Weights of a small transformer language model.
Training: a variant of Muon for these matrices, 292M tokens, 4458 steps.
MLP neurons of a small language model. Each row is named by its layer, matrix (up: input weights) and neuron, and shows model dimensions 48-175. Each number is 128 + 32 x the weight over its row's rms, rounded and kept within 0 to 255.
After each neuron's rows, "fires on" lists the tokens most often at its 100 highest values on Wikipedia text that the model never trained on.

L8.up70 [163 120 153 169 183 104 125  96 138 131 149 136 170 123 159  69 158 115 151  84 116 147 173 110 142 128 148 140 148 131 104 135  77 154 179 153 142 112  92 109 136 120 160 128 132 150  12 137 120 111  95  97 148 129 124 144  91 111 149 159 132 103 116 119 108 173 173 193 168 202 166 109 105 113 113 144 131 138 146 118 104 119 165 117 110  83  75 153 133  84 143 164 115 119 155 162 110 102 120 135 118 105 125 146 125 124 156 101 205 111 153  89  90 159 106 178 164 115 125 195 113 153  74 122 134 124 151 107]
fires on: "ec", "as", "ad", "n", "ent", "al"

L7.up229 [ 72 124 125 129 137  81 171 184 128 107 169  97 178 154 109 123 148 143 168 138 148 172 206 146  77 122 136 120 162 111 112 104  69 134  64 124 138 122 183 177 100 146  49 122 134 128  91 235 116  82 157 114 183 133 138 163 168 129 190 130 131 149 134 155 100 119 129 181  90 145 116 167 139  99 150  93 138 141 131 118 121 151 116 143 144  95 170 131 147 118  87 125  97  88 150 149 121  90 136 115 140 197 147 110 149 170 170  74 133 141 139 132 166 122  72 139 144 109 103  70 136  91 114 124 142 151  67 171]
fires on: "b", "-", "f", "el", "ie"

L8.up335 [120  98 140 129 112 155 154 154  95 117 111 110 182 126 121  87  57 115 138 163 124 127 108 109  69 123  79 122  73  76  65 129 178 164 124 116 141 120 100 121 121 165 153 177 108  55  81 157 112 170 138 172  75 147  96  75  81 157 111 133 149 159 151 137 179 165  84 142 134 119  81 101 153 183 103 125 132  89 144 110 157  98  42 141 153 182 130 157  66 107 126 118 132 145 128 144 109 122 115 135  98 174 122 156 131 102  75 103 105 114 138 144 140 150 113 138  87 174 169 121 140 137 158 145 147 195 100  72]
fires on: "h", " al", "i", "e", "il", "c"

L8.up230 [ 73 121 162  82  39 102 162 174 135 214 111 191 142 144 115 122  95 124  46  96 109 177 103 116  97  55 142 172 137 141 135  92 139 118 139  82 122 131 186 149 157 162  75 112 144 125 108 195  73 115 115  91  73 180  65 140 114 159 121 120 135  84 141 125  77 148  97 151 191  76 117 160  93 169 157 105 173 131 143 117 117 133 109 191 134 158 108 114 155 107 115 143 151 142 136 118 138 153 167 114 214 126 135 103  79 137 108 129 111  90 130 131 150 101 116 183  97 122 161 169 184 133 125 155 140  96 134  93]
fires on: "s", "h", "n", "ap", "ies"

L5.up353 [ 93 150  91  62 117 101 151 136 134 174 145 186 126 110 117 147 125 126 139 160 124 113 132 169  66 105 122 115 138 142 168 124  95 135  93 160 134 133  97 132 149  71 114 112 107  81  82 137 138 151 122  67 212 107 132 125  88 125  86  79 142 104  78 138 151 123  83 125 108 143 123 109 100 165 120 151 176  87 114 144 180 109 190  99  51 104 166 131 108 120 122 143 152 127 167 129 177 145 127 182 118 112 116 128 102 115 135 151 176 110 155 137 139 110 136 141 151  15 103 134 135 156 192 139 154 112  99  87]
fires on: "ing", "ir", "e", "ag", "at"

L4.up105 [160 104 152 136 103  96  84 206 144  99 121 145 142 147 132 103 114 133 104 142 177 157 171 161 119 159 127 116  92 112 147 137  60 145 143 158 202 169 117 129 132  91  84 163 164 110 148  91 141 109 154 136 162 145 106  90  91  91 163 112 145 105 109 108 131 174 106 116 139  83 102 136 100 153 120 165 201 124 125 105 168 134  16 106  65 165 119 121 138 111 181 154 244 146 105 141 100 131  88  78  94 104 134  88 130 122 141 115 155  81  99 124  75  92 100  90  91 215 108 142 123 111 168 139 154 146 148  97]
fires on: "e", "ak", "a", "at", "an"

L7.up63 [147 120 118 158 160  99 150 135 115  93 133 133 158 136  81 141  47 130 134  61 138  98 159 111 154 117  78  89 172 155 151  89 149  60 116 175 137 109 114 137  17 159 134 154 169 154 169  72 156 173  87 151  91 148 120 131 181 109 104 102  80 144 122  80 119 129 157 169 131 106 126  75 162 146 104 112 175 136 148 180 113  93 103 149 152 132 103 127 140  98  78 103 152 103 138  93 146  52 143 101 156 143 144 108 147  98  55 160 109 188 116 147 180 136 125 111 177 104 128 129 168 138  87 159 110 100 117  85]
fires on: "r", "ot", "\n\n", "b", " is"

L5.up59 [139 107 138 130 173  99  84 115 152 152 150 126 147 142 178 109 130  82 143 118  95 164 149 124 102 119 136 137  85 116 143 146  82 113 159 128 152 139  71  50  99 130 156 113 155 165 133 134 128 118 154 127  99 151 148  76  99 173 144 171 148 121 108  87 169 154 126 153 134 141 163  98 113  75 188 140 159 158 141 104 174 128 116 123 138 156  91 183 163 159 126 125 174  84 144 138 153 113 125  99 139 151 118  57 141 102 128  87 155  84  82  78  64 104 145  84 135 133 106 154 187 161 121 145 169 114 150 155]
fires on: "ad", "ag", "at", "an"

L11.up27 [115 181 206 156 118 105 145 148 112 112 125 125 107 123 127 132 118  93 148 116 119 163 143 123 123 137 120  95 141 130 140 159 125 131 137  71 153 121 102 110 115  70  97 117 127 203  96 108 138 130 114 199 151 137 136  72 170 108 154 150 156 147 130 105 157  88 176 142 103  59 118 138 131 182 130 144 137 139 175 153  58 155 156 170 122  75 118  78 158  59 119 123 119 103 123 104 160 123 152 116 132  88  50 126 174 213 164 146 153 113 166 107 119  96 156  75 130 105 178 138 125 127 114 126 174 134 122 123]
fires on: "ed", "e", "ver", "ing", ":", "id"

L9.up417 [128 137 156  92 127 142 130 121 171  76 124 143 141  96 132 100 180 129  91 138  98 164 134 111 124  80 118 108 122 156 189 143 144 124 145 144 114 153 149 112 170  97 107 143 133 124 102  84  90 149  69 164 125 114 140 124  72 164 115 176  56 116 105 157  77 114  94 216 152 155 164  52  70 188 139  90  60  93 143  96 122 190 138 129 123 136 108 139  83 160  89 123 142 112 136  88 134 119 141 103 141 127 137  67 141 159  91 121 125 145 118  34 135 163 190 122 174  97 143  87 115 122 123 128 147 128  97 144]
fires on: "al", " d", "il", " D", "7", "q"

L7.up759 [115 133 106 128 114 161  79 139  60 178 110  97  82 130 133 144 117 101 152  92 123  66 141 153  76 110 123 122 152 120  92 124  93 149 118 130  76 143 185  99 145 169 143 112  90 120  59 111 110 147 177 131 108  81  86 171 145 121 112 181 146 148 179 115 172 135 183 194 124 123  83 108 108 147 134 139 115 140 140 157  52  85 153  48 165 116 144 113 168 176 138  96 138 129 156  77 173  98 127  59 177 123  94  56 125 125 132 122 176 139 146 168 137 147 139 122 105 101 123 133 140 159 148 116 138 173 155  84]
fires on: " St", "il", "h", "el", "l"

L8.up483 [178 121  98 115 144 141  29 146 177 122 154 150 137 152 152  65  72 158 102  99 156 105 112 130 106 100 156  57 116  50 186 183 111 158 153 171 164  94 125  98 130 143 156 127  85  94  94 150 143 111  71 124 116 159  88  90 108 148 131 111 127 156  99  95 155 112  88  91 161  76 107 122 136 125  94  76 128 105 139 123 121  79 172 129 139 185 130 103 153 166  87 143  98  80 116 129 179 131 157 148 125 113 106 168 172 134 156 110 168 123 161  85 135 126 177 104 107 125 169 136 168 146 170 152  64 114 154 130]
fires on: "f", "ur", "at", "e", "r"

L12.up632 [117 108  79 170 103  63 130 105  79 141 154 171 118 124 133 139 126  91 155 131 128 169 157  91 105 159 125 112 121 118  89  65 171 104 157 142 157 109 127 120  62 136  84 133 112 182 152 122 139 153  98 165 129 135 189 149  95 138 109 128  92 168 132  78  96 198 168 144 124 127 167 106 146 119 139  74  38 101 144 107  79  58  61 149 125 141 156 130 190 151  87 142 120  48 159 172 106  77 145 108 159 129  95 127 165  80 103 158  93  94 159 110 167 122 116 156  98 159 158 154  93 141 114 144 111 193 130 106]
fires on: "r", "ot", "is", "p", "am", "on"

L8.up65 [144  82  99 149 116 100  92 100  94  91 150 169 123 141 167 157  86 146 100 169 109 175 107 112  65 149 100 125  93 121 125 178 145 113 116 154 102 175 137 106 114 138  42 156 111 152 138 171  86 152 125 126  95 113 111  94 139 155 122  71 131 165 159 120 100 125 188 178  88 121 146 172  92 125  76  94  62 139 111 131 167 128 141 188 115  99  99 158  90  80 120 132  81 114 181 152 123 126 118 152 151 224 121 134 134  98 105 134  92 139  98  91 156 100 158  94 158  96 120 131 106 139 105 190 111 162 165 132]
fires on: "s", "p", "r", "x", "v", "b"

L9.up437 [116 150 124 108  91 160 155 177  45 140 144 139 110 139 109 167 127 123 164 144  97  74  97 184 104 114 130 139 146 132 172  80  86 149  81 116 103 124 163 105 103 189  68 146 114 106 162 171  88 149 128 135 135  66 110 141 146 142 156 123 143 118 161 108 135 100 155 133 120 122 117 121 142 148  88  80  96 160 145  81 145 119  87 148 163  53  94 134 106 142  67 214 167  99 153 187  98  77 124  89 170 191 121 138 121 118 141 143 162 126 177 113 118 139 180  90 192 119 125  85  61 117  92 167 119 130 133 124]
fires on: " E", "i", "r", "ol", "p", "u"

L5.up734 [123 181 149 139 103 153 170  85 110 111  84  72 103 144 133 105 137 144  93 116 141 149 131  90 115 108 128 136 102  91  98 139 137 137 144 136 155 114  93 141 112 139  76 104 105 153 122 147 112 157  76 173 101 118  42 119 122  90 201 135 123 104 142 168 143 154 113 153 103 165 153  55 157  79 126 105 116 100 121 130 177 121 106 147 127 139 163  71  46 125 130 117 120  70 188 131 174 124 135 155  94 120 209 160 179  99 131 142  82 116 120 122 135 129 154 138 136 135 109 152 101 116 220 157 157 168 172 127]
fires on: "m", "ir", "j", "z", "ou", "n"

L11.up85 [ 89 177 150 157 107 109 109 104 103 182 158 135 176 129 151  70 121 136 139 122 150 135 139 147 110 109  80 134 107 131 133 129 129 146 155 135 151 161 153  70 149 184 135 179 108 169 190 142 140 161 100 109 119 107 203 146 153 115 172 167 104 134  91 140 142  86 115 143 172 105 169 118 128 116  72 119 166 137 105 157 143 136 115 114 218  91 137 108 193  71 145 150 124 101 101 170 122  88 150 119 124 153 126 167  86 187 110 140 159 129  99 165 103 128 135 148  76 177 121 124 154  74 151 159 160 118 170 136]
fires on: "e", "r", "i", "c", " f", "im"

L3.up298 [182  78 166  97 186  90  98  81 160  93 108  97 120 152  90 142  98 134 117  71 133 125 164 152 150  65 136 140 154 144 118 137 121 170 116 136 162  78  70 147 112 153  63 201 110 118 151 174 132 177 108  81  77 163 126 160 127 122 108 162 109  79 101 114 149 135 107 148 120  75  77 123 153 157 137  92 133 126 130  97  84 112 100 167 162 142 151 140 148  98 142 174 158 106 151 110  94  91 136 152 115 151 156  77 126 110  92 120 105 153 153  96 160 122 102  51 164 119 141  54 113 147  90  93 146  61 115 165]
fires on: "c", "r", "ro", "b"

L12.up256 [146 140  94 108 144 135  43 110 168 152 110 173  99 174 150  91  67 125  72 148 116 132 134 194 130 109 126 141 153 100 151 117 163 143 135 116 108  50 159 108 128 137 154 105 113 109 111 111  80  64 123 120  78 189  76 121 132  91  84  83  96 162  93  88  99 113 103  97  88 119 102 146  72 110  76  84 144 116  71 128 173  74 130 153 146  61 166 170 156 180 108 140 116 103 124 131 149 133  84 187 171 105 103 168 163 119 126 133 191 124 163 136  91 159 142 115 152  91 131 127 167 138 117  91  45 106 151 104]
fires on: "u", "e", "r", " P", " p", "o"

L12.up624 [119 115 124 130 121 148 132 156  71  86  96 170 102  78 118 118 131 154 164 155 139 161  78 151  81  97 127 137 169 126  99 125 138 143 167 111  44 154 165  86 156  76 150 158  76  78 151  84 124  79  68 152 139 104 176 123 143 133 113 146 162  89 121 109 156 106  76 117  92 156  99  88  91 121 153 138 122 173 146 159 188  96 158  98 145 104 176  88 136 136  89 117 147  89 123 114  73 143 111 134  62 157 135  78 203  65 154  85 126 136 119  74  65 134 153  45  79 111 145 125 110 124  96  86 119 128 116 146]
fires on: "e", "i", "u", " R", " se", "o"

L8.up752 [ 94 141 141 134 107 132 191 132 106 139 118 130 168 150 189 165 103 178 141 128 144 166 139 114 117 184  51  98  89 101 120 146 134 147 127 108 148 122 131  56  90 148 153 158  86 154 132  97 135  60  88 157 153  73 159 120 206 170 154 104  99 130 170 201 149 117  82 156 102 140 155 140  97 116 109 178 163 136 218 123 184 174 140  95 158  61 182 180 146 144 143 183 149  92 103  96 112 162 140 138 123  80 134 113 149 162 148 129 118  76 119 121 123 145  97 161 102 131 146 134 128  68 156 111 109 149 138 119]
fires on: "im", "p", "he", "e", "as", "o"

L11.up665 [125 136 204  96  92 146 159 133 151 181 134 120 136 166 103  88  89 156 203 157 121 137  94  79 146 160  68 118 144  84 125 133 152  82 178  82 164 160 142 115 189  97  96 104 116  80 106  80 159  77 112 183 155 139 150 152 121 146 152 107  95 148 109 179  81 182 116 132  90 127 137 109 108 180 138 181 119 139 139 140 190  93 120  95  94 154 188 127 130 144 117 159 144 141 130 139  88 188 141 162 137  93 103 129 125 137 118 184 142 124  71  95 105  54 117  90 116 158 122 137  73 130  64 113 150 120 158 127]
fires on: "i", "e", "a", "ed", "o", "ce"

L7.up180 [111  95 140 129 174 110 151 141 147 164 106 144 124 139 171 166 132 166 138 153  96 115  94 184  91  92 149 133  79 135 107 112  98 115 150  92 184 160 101 152 155  86 170  94 138 201 113  36  62 120 133  99 146 169 171  65 139  86 129 108 140 147 124 175 100 112 145 158 157 145 148 153 103 172 144 165 121 110 209 120 196 124 143  95 130  65 156 146 104 176 186 124 181  74 149 144 146  96 135 147 118 174 185 110 178 166 140 125 142 200 106 162 128 125 102 104 145 196 136  80 117 139 131 139 101 143 110 113]
fires on: "en", "om", "our", "oc"

L7.up296 [162  94 122 115  91 148 147 101 124 107 105 149 168  68 178 128 162 130  72 166 161 103 144 191 125 113 108 215  54 147 119 109 125 193 119 121  93 114 128 132 109 161 159 128 128 145 106 120 127 131 116 105  96 105 155 126  90  98 169 127 126 121 110 138 111 156  95 175 123 103  92 170 136 166  84 129 104 119 127 148 189 111 143 124 164 145 120 161 175 159  57 140  83  72 137 141 135  97  96  90 101 141 144 109 151 109 101 115 141 121 170  75 158 164 151  75  75 124 156 118  40 155 144 131 127 120  86  91]
fires on: "20", "5", "19", "4", " ", "15"

L5.up760 [ 73 150 185 125 106 188 158 202 123 176  79 104 148 131 164 132  91  91 151  97 126 126 155 131 181 176  79 146 107 100 136  91 157 149  89 173 170 104  77 149 102 162 130 126 171 169 124  99 157 151 117 120 180 184 110 114 137 151 107 105 163 149  78 103 127 103 100 106 105 135 121  78  85 162 159 130 166  99 137 153 135 130 123 127  94 107 102 146  92 129 135 127 176 197 127 128  92  87 124 138  73  79  99  89 140 119 121 163 175 132 156 167 100 134 102 135 118 149 138 147 132 175 168 171 131 140 142 133]
fires on: "id", "il", "ap", "av", "ac", "ab"

L8.up260 [134 100 134 119  99 126 192 116 154  92 128  64  50  78 140 102 140 187  96  95 119 144 179 139 125  95 135 174 153 148 144 153  88 145 176 155  96 157 148 141 146 115  70 111 107 137 122 104  91 145 126  96  95 112 160  69 155 184 127 155 139 167 196  81 121 152 108 173 124 148 153 109 138 152 149 161 103  82 173 138  97 120 141 197 103 115 109 160 145 111  98  60  95 107 133 132 106 144  96  94 165 128 141 127 161 139 160 157  66  95 101 120 163 122 138 120 178 168  90  88 169 132  62 137 130 106 194 184]
fires on: " a", " A", "y", "ies"

L4.up758 [ 94 133 162 128 128 104 120 133 183 113 122 133 121 151 142  53 205 107 171 149 133 130 125 136 101 111 161 145 133 141  92 146  96 113  84 159 129 156  98 148 111  82 133 128 114 162 147 164 130  96  82 127 156 191 125  80 113 151 101  64 187 113 134 113 124 133 118 166 131 124 124 110 107 156 101 138 183 159 142 133 151 176 107  75 154 143 119 115  83 161 140 132 130 159 131 148 171 154 163  89 183  75 120 133 133 212 128  90 192 218  96 188 177 132  93 114 120  61 132 109  83  71 113 135 152 102 191 121]
fires on: "ic", "al", "ing", " on", "ed"

L9.up207 [ 86 113 148 100  78 138  87 148  97 163 126 143  98 134 176 139 176  95 177 143 123 127 162 233 124 118 160 114 114 175 168 130 139 128 113 154 220 142  94 125 165  52 111  85 152 175  90 100  68 109 175 182 132 141  71 123 160 107  84 136 130 114 118  75 106 143  91 146 156  92 142 117  99 103 145 126 145 129 123 193 110 145 139  93 135 121 135  79 166  76 106 105 117 113 109  96 148 140 151 144 148 172 150 108 159 200 146 151 121 188 102 144 132 122 134 110 120 104 141 131  88  88 136 152 153 131 130 126]
fires on: "f", "al", "ed", "st", ":"

L7.up492 [183 183 152 170 139 127 177 151 103 169 156  89  68 134 138 147 161 116 113  85 102 142 147 143 113  60 171 131 119 142 173 120 141 123 140 147 145 221 104 101 127 163 106 107 178 148 103 122  88 104  59 135  75 210  88  90  74 184 113 109 100 178 152 177  89 142 133 172 189 153 148 120 109 192 127 101  97  73 114 164 102 119 148 114  92 107 127 140 128 142 101 133 151  67 101 130 141 156 141 153 109  99 112 134 133 115 151  96  87 126  61 134 192 138 100 144 193  94  94 105 148 126 102 139 127 145  98 165]
fires on: " d", " D", "er", "at", "ber"

L5.up276 [ 87 126 129  69 128 147  91 107  53 128 155 135 169  45 174 143 146 149 140  83 125  82 173 142 107 116 130 114 103  83 118 106 104 103 184 116 144 133 200 104  81 120  65 139 133  93  79 139 130 134 152 172 146  68 106 159 164 114 122 133 184 102 159 117 140 152 105 110 120 120 154 139 110 146 122 121 142 136  70 161 185 142 131 113 179 154 167  67 134 188 105 136 175 143 214  80 101  97 111 110 170 161 144 156 129 148  77 162 109 123 122 129 139 160 195 135 108 148 121  72 111 184 143 113 122 152 117 133]
fires on: " St", "l", "-", "el", "ad", "d"

L4.up564 [120 157  49 127 147  79 130  79 151 181 174 159 187 136 140 133 120 142  63 166 153 141  95 141 175 100 114 156  90 128 130 102 137 112 134 137 139 135 161 155 138  78 103 120 120 111 180  80 136 147 161 100 176 189  51 145  98 209 133 117 164 126 136 144 114  97 118 180  97  88 136 161  78 139 117 109 170 121 188 187  82 152 115 126 158 149 121 182 151 117  64 151 162 122 156 105 155 139 100 138 155 149 193 148 117 102 174  88 178 110  91 140  97 158 155 110  88 112 148 166 184  61  92 132 106 194  98 111]
fires on: "ed", "le", "ent", "ol"

L5.up572 [152 107 132 119 126 164 175 147 116  95 159 124 164 106 117 149 185 135 116 102 169 170 112 154 133 128 113 174  83 139 151 126 109 118 169 172 112  83 163 151 154 113 105 116  92 154 112  62 130  86 184  84 145 114 146 116  42  68 186 139 173 106  50 120 153 156  85 173 113 142  95 165 101 133 104 107 132  99 111 102 168  90  91 142 124 151 137 102 140 119 117 140 100  72 159 126 147 141 128  47 121 173 105 178 151 134 131 137 147 101 189  55 113 140 104 113 122 139 118 176  96 198 148 122 149 113 100 134]
fires on: "2", "19", "20", "3", "18", "1"

L3.up68 [181 106 151  82 143  93 126 104 116 101 107 149 131 103 143 172 127  90 134 162 167 131 147 164  89 117 114  87  96 147  94  92 104 115 204 147 121 142 155 129 169 148 157 112 142 128 164 117 102 117  95 145 152  93 118 137 123 157 132 149  72  90 104 121  75 140 120 148 109 144 118 198 101 173 128  82 150 153 129 145  93 134 141 174 141 119 152 113 142 183  81  77 127 100 134  83 148  78 135 132 111 105 224 177  66 101 116 105 105  81  91 135 119 139 147  67  74 149  81 243 117 101 116 128  88 177 132 130]
fires on: "le", "ol", "e", "er", "he", "x"

L9.up687 [117 119 164 116 166 134 119 137 106 191 122 137 124 138 113  94 104 131 125 130 120 241  88 104 114 159  78 108 177  63  96 104 121 102 137  89  83 114 193 162  88 111 152 144 139 108 170 125 156 185 144 147 167 157 151 122 122 115 120 106 195  81  89 149  99  78  79 114 140  98  61  85 140 121 136 161 133 154 183 137 139  48 128 124 137 129 151 173 122 117 103 129 123  86 112  90 135 146 144  86  95 166 113 156 127 157 119  94 176 130 117  74 116 106 125  84 142 121 167 181 117 107 113 143 152 155 101 137]
fires on: "l", "e", "c", " s", "ard", "o"

L4.up125 [107 103 204 120 145  77 130 127  72 125 135  90 120 169 129 137 134 212 134 125 162 155 131 147 110  91 204  65 160 115 141 161 114 162 129 106 161 135  84 154 167 147  93 226 158 118  96 126 101 171 165 108 102  57 131 137 106 140 124 117 141 176 176  97 102 144 164 142  76  87 130  93 101 140  88 131 106 120 133 197 101 155  82 108 138 157 139 168  93  99 127 130 131  92 112 124 134 115 183  99  64 123 129  82 148 134 114 128 114 100 168  39  74 134  99 119 138 159 175 158  78 121 101 155 132 121 162 184]
fires on: "ar", "u", "ter", "w", "or", "iv"

L8.up409 [ 63 152  97  79 202  80 102 164 155 160  78  85 115 114 156 143 119 135 176 116 107 139 114 188 187  64 127 156 118 110  98  85  94 129 154 122 151 136 121 138 145 117 135 130 154 186  91 125 129 137 139 113 105  60 150 111 114 122 108 153 179 134 107 133  98 141 127 124 124 105 153  79 128 229 139 103  99 160 155 175 104 148 194  99 100 135  98 169  75 208 146 165 142  82  75  97 175 147 175 138 102 147  89 137 150 134  78 135  91 121 149 144 129  93 127 112  81 150 116 128 113 115 127  28  93 146  93 127]
fires on: "en", "i", "re", "an", "oc"

L5.up631 [134 159 157  57  78  91 103 172 111 163 134 135 113  98  72 130 123 156 105 153 166 190 149 191 177 105 128 156 163 124 179 156 118 123 106 110 196 133 138 127 111  98 149  74 133 114 131 190 188 134  66 134 163 140  54 149 149 156  82  99 196 128 172 135 126 127 137 129 100 204 128 147  93 137  86 160 160 104 142 114 110  60 104 145  85  89 164 158  84 124 142 133 106  97 147 100 127 111 161 120 179  87 110 177 174 157 134 143 144 167 116 115 131 170  71  59  96 113 160 160 102 128 121 147  87 117 119 121]
fires on: "her", "al", "f", "it", "i"

L4.up151 [ 91 183  77 108  78 129 118 141 126  61 132 140 116 113 181 117 165 177  65 151  94 138 150 132 109 101 139 151 135 102  86 102 145 164  76 120 202  88 166 130 124 138 106  92  96 146 145 163 102 125  92 113  89 167  52 149 120 152  78 156  90 177 155 100 134 140 106 128 146 121  93 169 101  60 103 172 114 166 152 138 178 161 149 134 113 201 147 124 138 101 121 145 190  84 118 166 123 161 129 142 153 139 186  86  95 121 125 102 119 130 122 103 125  83 100 193 118  97 118 132 104 120 135 173 131 151 132 111]
fires on: "ies", "s", "k", "m", "z", "ts"

L7.up537 [ 90  94 179  88  68 146 144 148  95  67 120 116 108 119 175  94 153  93 158 172 100 106 131 151 107 145 160 120 115 114 132  88 136 142 174 147 133  96 152 119 149 108 126  84 157 121 190 184 116  67 165 101 171 138 167 178 139 166 129 116 136  94 106 120 121 147 143 123 152  93 145 116 119 107 104 125 128 176  75 199 132  83 150 160 117 121 155  94 137 119  97 127 115 165  81 187 181  84 173 126 100 129 112 126  96  76  47 146 148 126 159 102 110 135 165  73 118 125 104 112 138 123 183  66 162 123  83 100]
fires on: "u", "i", "th"

L8.up583 [162 196 153 131 175 113 135 166 175 126 185 120 180 133 138 142 158 125 186 101  70 135 194 105 140 132 156 134  96  77  86 167 156 176 186 132 126 102 152  91 169 147 149 151 113 134 116 145 129  94 123 161 113 113 181 173 135 144  91 116 133 151 102 135 182 111 115 150 156 118 140 152 103 135  74 112 102  99 140 181 148 159 145 128 151 104 161 165 123  97 157 123  96 182 128 154 119 141  86  99  98  90 138 161 164 159  99 128 150 124 168 131  91 101 158 133  92 111  89 165 113 170  77 127 153 159 129  86]
fires on: "ar", "ec", " f", "ent", "z"

L9.up468 [ 98  91 179  83  91 116 152 102 100 170 121  81 108 155 143 155 147 160 156 103 147  98 114 135 153 200 110 118 111 100 103  94 118 128 105 126  97 181 150 141 130 126 131  87 111 175 125  97 109  95 177 138 175 101 181 117 108 126 108 130 149 119 109 126 168 141 133 157 187 166 100  62 124 120 157 132 152 118 155 172 125 113 151 103 149 129 116  87 101  57 146  90 205 133 149 180 127 128 135 149 143  43 151  73 150 101 157 152 167 127 133 113 143 144 126  97 130 196 135 115 137 136 135 147  73 118 115 105]
fires on: "ac", "p", "ap", "ur", "as", "i"

L9.up243 [133 104 208 133 125 114 170 101 129 152  94 139  97  70 137 111 132 110 105 127  81 153 115 153  89 123 148 142 131 168 177 165 120 102 148 147 147 185 143 172 171 133 141  70  94 126 159 151  93 155 113 151 210 135 133 138 112 188  68 163 169 142  70 113 120 105  97 172 103  83 137  88 103 127 140 121 156 147 167 107 103 124 128 144 151 110 116 182 131 128  97  45 128  92 159 162 124 118  90 164 159 158  97  82 133 117 141 165 155 112 164  75  35 104 129 176 155 119 123  46  79  83  86 137 129  92 205 114]
fires on: " A", " O", " in", "y", " In"

L5.up321 [ 83 110 149 111 153 111 179 126 107  89 133 122  73 171 135 140 134 136 188 152  75 118 118 166 121 142 140 162  96 116  90  80 111 102 148 117 126 120 122 130 129 137 112 109 145 127 144 134 117 114 156 105 152 173 109 144 121 203 149 116 145 134  75 160 115 136 118 127 146 134 212 125 103 100  70 168 108 144  71 136 125 105 131 192 117  22  97  66 136 158 127 113 140 170 175 187 135 122 160 134 129 149 189 132 171 198  59 108 122 180 137  97 120 172 139 114 139 111 180 105 135 161 124 113 157 152 195 143]
fires on: "iv", "r", "ro", "u", "all"

L7.up222 [121 160  93 100 145 167  67 115 191 174 155  99 138 113 112 129  88 117 147 146  80 160 140 112 134 122 131 101 135  90  49 135 145 164 124 108 104 103 178 125 136 165 159 116 122 166  66  96  92  65 149 126 147 140 136 114 179 162 141 156 109 148 153 136 166 156 128 163 117 111 187 175 147 138 117 142 193  81 135 114 120 137 103  65 135 180  84 163 183 106 143  98 160 114  89 161  91 144  78  75 134 146 151 133  95 150  73 140 164 182 172 104 131 155 135 140 133  99 135 110 115 144 134 100 149 134 107  88]
fires on: "n", "r", "t", "ent", "z"

L11.up291 [181 102 177 130 104 111 113 125 104 117 132 161 105 181 127  99 160 121 130 146 139 118  99 167 100 101 167 153 158 164 130 203 144 123 115 147  88 145 126  90 150 181 107 192 133 148  52 138 139 201 156 134 101 140 128 113  80 117 145 104 105 169 128 120  53 141 132 118 136 141  99 132 123 152 111 120 141  70  57 147  49 115 110 129 151 114 133 140  92 170 165 149 140  99  78 129 121 114 110  91  93 102 137  55 168 156 161 130 151 133 100 133 128 113 134 148 170  99 185 114 118 100 117  76 111 127 152 158]
fires on: "or", " pl", " for", "ter"

L7.up307 [165  90 165 108 108 152  96 158 158  89 128 150 163 180 116  71  81 105 133 142 108  99 178 115 124  83 146 133 146 102 149  95 176 176  95 133  30 157 104 136 132 158 103  76 139  88  95 144 147 105 135 125 147 121 113 125  93 136 141 108 193 190 142 154 167 104  95  82  62 129 119 112 130 136 177 121 146  62 126 157  88  92 104 124 140 121 128 190  98 124 182 164 149 166 144 101 191 104  76  87 108 152 126 128 140  97  65 139 146 100  92 157 113 151 167 193 130 120 120 109 132 130 172 123 110 101 128  67]
fires on: " h", "or", "c", "m", "il"

L8.up518 [148 115 136 107 115 111 113 130 120  87 113 119 127 155 138  46 103 122  99 133 121 134 144 130 125  82 121 137 138 143 142 129  94  98 158  95  95 116 131 119 119 158 204  69  90 131 106 176 140 149  93 146 134 100 119 117 109 163  80 106 150  65 100 104 201 120 104 145  63  86  74  78 127 138 114 128  94  34  64 141  90 118  72 151 107 116 172 158  86 193 111  84 113 155 134 112 166 109 116 127  54 144 130 166 124 139  98 142 101  94 113 145  61  85 122 111 153 126 140 134 123 127 149  85 137  92  99 166]
fires on: "l", "c", "or", "ur", "w", "oc"